Part of a small language model's weights: LayerNorm before each block.
MLP neurons of a small language model. Each row is named by its layer, matrix (up: input weights) and neuron, and shows model dimensions 16-207. Each number is 128 + 24 x the weight over its row's rms, rounded and kept within 0 to 255. Numbers have three digits each.
Before each neuron's rows, "fires in" lists the words (lower case) most often at its 100 highest values on Wikipedia text that the model never trained on.

fires in: "an", "ancient", "anomia"
L18.up547:138166086187127131115126123097115117122119159135109121156092129163148157116144107113163141117142147128127134140134125196087164142085127137135178148154110131166097169126137162147140156099070164129121179105119114120098118122126128138150121140130119110122136086112126118146127125149156128129128087103123121120073141109125135155150134145133129152134135158160099122087108163136111137146132152102112090089126104133131145127075140118151134150172153114166135103124095104145125130141148125119120099155121149175148114159139111125117132167124135100154123148131151141176077112094073117104

fires in: "in", "by", "of", "as", "into", "through"
L15.up634:150156140153115134137109132126068090120111128111120107122135153131111134089134112120141108095116092138118071139075151125156103139118109087094180100156125114106129126113109112107152127132124138105100102121092113144106084147133122127155123131154131128115118139115124091151086150118145105134143162112137112098151089136122109094076123132114171143162156112111128126093129118134132141115107124130095122064157137155140135164117128138160104099138095095123078141194103128140117153123162134108117152074154136143146154136146157132144127154108130146157131140137150114119144114124107087130

fires in: "of", "mine"
L4.up1018:116139134112113128080107107156134159116126098138065101067141131146137081068099136171126138113143105109155150184098152118128119149139127137142128129137157137079101125127132137135135109130119109119135126092137134153132110142126144164186136102112080121152155159116154149104123137140171118124155136112109145124144150112125111150089124123121128140142155158125167121113108126137144168101134097173137125132158148140101141102117138163134151089098133120117185100106151120127142198111138101132145107128108135144127119165125149132175118093107109160071132129155140148164125100117124171098

fires in: "an", "ancient", "animated"
L13.up149:147129123123109129173162119160113160150151192129128101151113135102124134145158101090167170146135145122109149104117107147127157109113093147134148153142123133147126152092137145112149174119125155139149141085130165133205116121121132110127132141094169136073159122117139107158107107162150086140134145144137117111141076140089120102116162163139085147117156146133128103124113118142117173126131141133140076131113052122172101098156107087127128219120113142153149093144126103137125166143149114096139077135111119106120136153110166110111104129135138105124123115118146137172168101091131129148

fires in: "as", "to", "of", "for"
L15.up1327:102119124123132152163148139121130098099146120130163121119133102153139143073099113103167127086141113143131132099152144136118189150136088085185105122144167103161121176128109110199110062100126168115114092116130125122110102148133136120132168133179128159088102148120161108127126122106116114141119145127144142102119140124170139118129087134112130192128109144129163107107150103122121118165133143129101157096096138145159145153108118113092100120132127108127122098138110166132148126159134147124084116142094134107114080123159153169119109127143100154104137106130097151093145150069121098162

fires in: "by", "with", "from", "under", "between", "to"
L13.up583:143139147110139110112158164109138097123148127128114124154135103093100145130118148168106100132102115115129096078141155129112107129158130109129086125142121127128122084113118135124147152087128108088092127133119161066116148080160147120122138147084127119123166130103106106114174146061138147104118107128135141102120183120142134091107125145092133104106111155142108149133125115122105189154143157129094101117166117110145173106135169157127139150134132106137139143146159165120106092129147143133138150120121105119121112116071115108072154144121115153155151157138110099114136115152159131137

fires in: "that", "which", "and", "as", "who"
L13.up1182:123114120146107111128081146114121106084147099129163131143054112143100124134117131143112117076127084088092160149139132140130140104120133107147123134134115148127134138134117083155097129115129119141155158129128151089130134129136110123170139134134109132123127116114174115151114141113148144066086128117129150080122094138116145127146138156080152114148138129127114116148111152108142152172112115145116140102170145154140122138153162121088106108150132092111144083145125107118133142144126116141129133157131127159113124139131156117078089174112129086137093135107129139114124105154145132114

fires in: "an", "anthony", "anti"
L15.up967:130131158128147137128150159086139120137105120118142141171103152097139143130124148118157138063112180108116154104140116173121191103131142102106115136123117161123103132097127132130119130094118113104112122112097152121116115120086134126132133163084112094122129114087117113140140075120114141163120086112130129112135111138140143110188098126103083135138162149115063124115119121138129147125126106092124116136127133126151111142154163075116117110106103134119124090094156126125127131127132169138142118135141088149106123150113107107117120176118166056098167118154130126148131131145101106116

fires in: "first", "second", "third", "another", "alongside"
L4.up596:141134140154144152105092112080110132167141159136119171096129100134134142141113109141114126134124112125165142111176116108123114139139079092144129153093103098139095120152124089154134133137104131128090101140092124168091177167135140143127130162122144115096128130136089178104185106124147113104130104124085117098102119133154124145075158121135150104143144118165069114152168151077127124101126145146131110146139138085104128112152167132129121105110122106103119073168142119147149114120133150094097128149126129106125146158166107147124101103151144154160098104120147157131137103171125110107

fires in: "to", "on", "from", "of", "a"
L13.up713:124074086119141163144113126172115141120145110177118108110113122121123093158090145142096116125119090134148124093154141124116153095121101108133133130135131124115125141112150148090131146175126101168153170156129071127102059154077102145143174126113138119112115096091156128144142165138155118136150104134158186130141201124167142118105102104115122128140123192104124147143116151142103079143136132092155134089143127134150067156179142148125143124135117083157139110150138132132170159155118159118120160199092140136125114100147141140124127126105115116133111158124150137117141139109112136154

fires in: "an", "animator"
L15.up928:119124121123128124145110127122137143119119141150089099139107161110138124104158120103093130100110164172091126138117173142167169134126132118127163152142167105171144133118092159119137159135114140205124115087131174089134145153168115116118147159139153151092157116098144143153152123127147087099166130112109149125142104111127103146103123106105135102129134142151112136142121144147145131148110157151113080096093116162137149078129137125097071153091109150133126103127160138111155127154065137086102105145131152143147133130096069150087132121112171113133155105169130110151119113124161171121

fires in: "and", "at", "his", "to", "their", "as"
L4.up824:108121102098126149117103119155141085122124164130107131119124156126125139140146142144123155121132113132146119137158120195151136116143136092153173143130131111137090134142121152144126157120119153143077101132119109133162100129108158098162132138158112169173136166151165131124175133078164089092103118173124159053096114138126124107135118099112164116085148123154096120079101132083106110153130125146157149136172145142138165167087157146135126142149168132121110116112104068133115145142123140104127108149114167109146126120103114162138137165121156100119119098116130116129141104088128124161

fires in: "of", "older", "income"
L4.up1161:154108104137117116144148083140105080151154121145130127129113123132178125136166111138093125101140120113118148137071132119092144152131145137164112118120133125095124158125120124132113125086127131100115176154108159128188056131158156165141149150161138103143095148130119142133133164096082116150142115122133096121090113140129149148073117127141142160129097163133129123158128161153129118109142099152110103131120134102137160158097151141160129116109123088066174139105108129090138144109116159134112163139109158115146100128140098125095144128110099131078109110103123178094146100121114155119

fires in: "in", "of", "music", "among"
L15.up259:099154166133137095122135134157107100109117125106101146157119139120170089119111158136128128133150117100155118113118160127120091111122123110155091126144145130121121169071065127140108132127089075107162075104124183087158133141105144115120141141124140124087152090126137145105155140205091114166155157101156116110120133121120128111126156108134148125134149129141155124077111157123118151114098134120128144109166119124125166141110142170142082154133149138178135130140122072090142154098108109137162163134111115107134131163115106135124138139120135138126128147124129147145150090152112126127

fires in: "to", "with", "on", "that", "by", "from"
L4.up1441:105135129137107107113122128087094155109146137145116159149106156166094127115113106131106146105114133112115126099095105147156117116148096138123122148137114144136127118138130094111086127126164161099120129164125127127130152154149141106143169169122141130174133130152132071141149168100152116114112138125146103095128125164138117122110140110113099160126143144105084141121123114111156103139166118128120163076152120132113099145176165169112140136115122091101123106126200119122107140036108134102109148112130173127090158159129119133107112110151107139122106175136111113099138115140157126104

fires in: "the", "of"
L13.up270:139145144147119183113124123157105134132172132157123080134156079116118131138108111107148136121151107127082109125123083073125135096154084120136130133106127100082137136063106129150099128114132139108117081132135122132151085111087120122121136074137123170114119125132156158121140143169140113156132135171135137165136156197129099106096142126113090153134127142115141123127141156130131120146151131122117161111164147153127124138107088142136145114079143125133094129128122123112153100129067106114088161135142160151149098133117112064129139098147122121117177133122159123174139110121152123128

fires in: "none", "that", "place", "what", "whom", "someone"
L4.up1156:091135165158114156145114114111113144129106123143138149101141111120144130123114137147125147110121127126104105137132136105112119138092140149102129125085106142126114157124145075144153149122120086104145120106113119123119145144076148171123120131106096113132146118113146085160101101090128119124099120144114168102166127136154136165128172105099174171129128147083155142086108176180144102157176113144186139129115138112143119184182112143153173157111114113145137124066136100140130094166102162087171129096147185157110110125108113132126125112163128125122159136155126128161140092138078123137

fires in: "an", "anthony", "animated"
L4.up434:137197074178134059142149131146121160143119165103115147150106147164144165106129141126134150150095166083133108103118109147068137123109093129110126116143122168173105175113134133125101153140160113153134096130138157104146122125167128153117084208134124103131130141113142132108134121155158141138142138123124112098126112135131080099118144108103127144122196148114133146118141138125119095121095147151125151148124110063152141113110123147115175141099107126125133090167132104148117121138074129107134148153103119099143084162079144110114102160118158105126135157156159141132102153114078150169

fires in: "an"
L15.up1138:112147120134088092152124118150121149159147114125145101119120128120131126116118103083099136167135143114126120089123103153101131107106076112106117129170099105144131122076174113141124096102069142101114111141126097146150117139135131121151129159089137175094107179152110086132125094132127140132143156118143124104132117149089100136135114147094125133097173102138108134142122126140121143178101185050136188102145097162159139147168125105140134158164153144132114125134120145132144163177086134091079068165087173128165169150104126100122116117130148121131128138119121087159168131152144174182

fires in: "as", "to", "into", "in", "of", "the"
L13.up740:129091119144120103137080076153047124096106104138154137161147138105101113135147148105116104133140131145132149139132120127112125123164129127102094121118133128116124143073113126118124139148141120138117146127142109134111120096154111138100129102099132119132110128153121097160100086100141097091150113127144116093123133135125090097105136140149088122158126158123143117102159117082097124100116094152141161127140087139122150142138134099111161098081077088100060171132071137142099163088123128121120128163104122085124119138100189138139166151115106139131142146108159089131149169139142141115

fires in: "was", "is", "were", "be", "loss", "are"
L13.up897:132115100103137144136118131125114100128171120156150125137109066124138114196130164139092114137121116135120115169134124113117105150107123093153080132153129103080105162115109097141094142160092141119138118146134132121129101120133068063110128102121102105142175126155106135105138139108107133086170110107089076155101064095145076115159102107102132107110108108155155116122121104086161124104123114151185140079109122128123144139160173095146122133106098120161115150149117111110140127152089088123120151149114145088179093120108124152148152104138131183143100129139118120123165108111170148115

fires in: "of"
L4.up292:126105099130149118142125117121146111121089175129122120134144097127146175111112112087143161071130135118116137111161090135113118098113172115131128136087169104066130114119112150166138117085158087133177112140141164159162121179129145132091134140102115149108139165176101101066159161143127163136126165101125130113111129120132137101132157122129096169105121134151123131141127169110146131116096112177098144157148119120145151171075154112125137144095139141125105145145152137125152123146081164100106112116150126123120094152106173150127135167104123141083163125093122163127144110077102080137

fires in: "of", "for", "with", "by", "under", "about"
L13.up47:106124118138119129128136157168112112091113150156101119134146095119109151159144130078110107098125118086075110123143141096095150125113125116150094116152126127073104098110132129126193140121128103139103161121131158145145147161101179122136162153132152150118134116145123116167123169122122164076135113120117144115102144156146082096094110112119114143114145151068141153099136126113116128132128122127113129087139128138149106130123101109129140127142112100144142138113094119128142136131117101175075128097096156126122113159133132120100146112133109112172156155117111139085128126137124161109

fires in: "who", "that", "which"
L4.up68:088113134085118135143117112116104152129091079147139162100108122129109104144153132119137164110131114121099129149110162118095142163102141109150115113097105144150131110124113083089090143178125118149109156137122106087137074110121157131128106127175140149136151097079124116133088129155167108095106144137131138108138129188112132132166180141116118108155136142134090140117102172181113172165171152167128135110125084135132095164152135160115114158111110118100108099127072129122116117143115142124163112146130121129087106081120152094128051165168123116143123151141164104106122110151110164140

fires in: "to", "from", "for", "as"
L15.up335:095137103125111114125109113160157102137113130155094134145147118103110092078139112126122129121122127119141142063136134090101165106113103091167148114115140137106157123154137108129096128154084111116145128172085104106115121076128111117098124111124127108092133164085154117128100117105143134128135084098144169106112143138114124134074095135135113103101124135106123112106128135086120103117137142115140154103151128150169089151192168127142136135142119109113127086096087122114179111119086105103139120131123158108128135144120102152149132112131110153109127134084080125106143095136152150139

fires in: "her", "his", "their", "s", "its"
L13.up748:149140107150112122126142116122146098179077147149127128131126115097135126168164142114109095102107135129123093096169102138095169141161135121102123146157145120127135121157121167100132141152138113163155150159197101114128122132162118117100124119142085119142104092141148108150114121156108076137080134140150095155109128121101113127162111136116150100128132094101095148135070105104099122106119121129070111157132133100107125157124095138123131178135119105136061124118113116105122116119117145095076117116134129144137089134109102140119119124067090140117168096102107094150127137113168133144

fires in: "that", "which", "there", "it", "what", "this"
L13.up1249:102108099132131117129095131097145175162161132164109089128099092103102140156147150122129093085131146091131064156092122124113127102136145113097088109057124123094140144140148145177102150097103161168149163126099145136085103150097127116137104135127126126099157126125143144137140144144109120176143154108092142119147131138135111125128142094125143125190113122125132083130183123147131125138112119110152105158079132109155124105111076154165102151153079081144129171141128164149120132107127139128111099083123131131114129157123137136155155101129127137102154096139118175108115129134087112097

fires in: "the", "million", "of", "its", "billion", "lower"
L13.up934:126089079153152137126120128145111107121146129111114124153164117152087141147127126144106153129142153142143186150111146127110161135135090121124150094103101163152113153144143136167134086115101128136122090133112155120124143152130156199114127081123145119086122137157144103116115123077142141104091131084121092154153106164150104101084137133150121136160153102125133161131146136116131140112146163131147100095125136133095139109122157102131160126120110174100106150146131118114139094127094090137124146152122125165091136172100123107128110100154142105091113123144119111163146104166119116137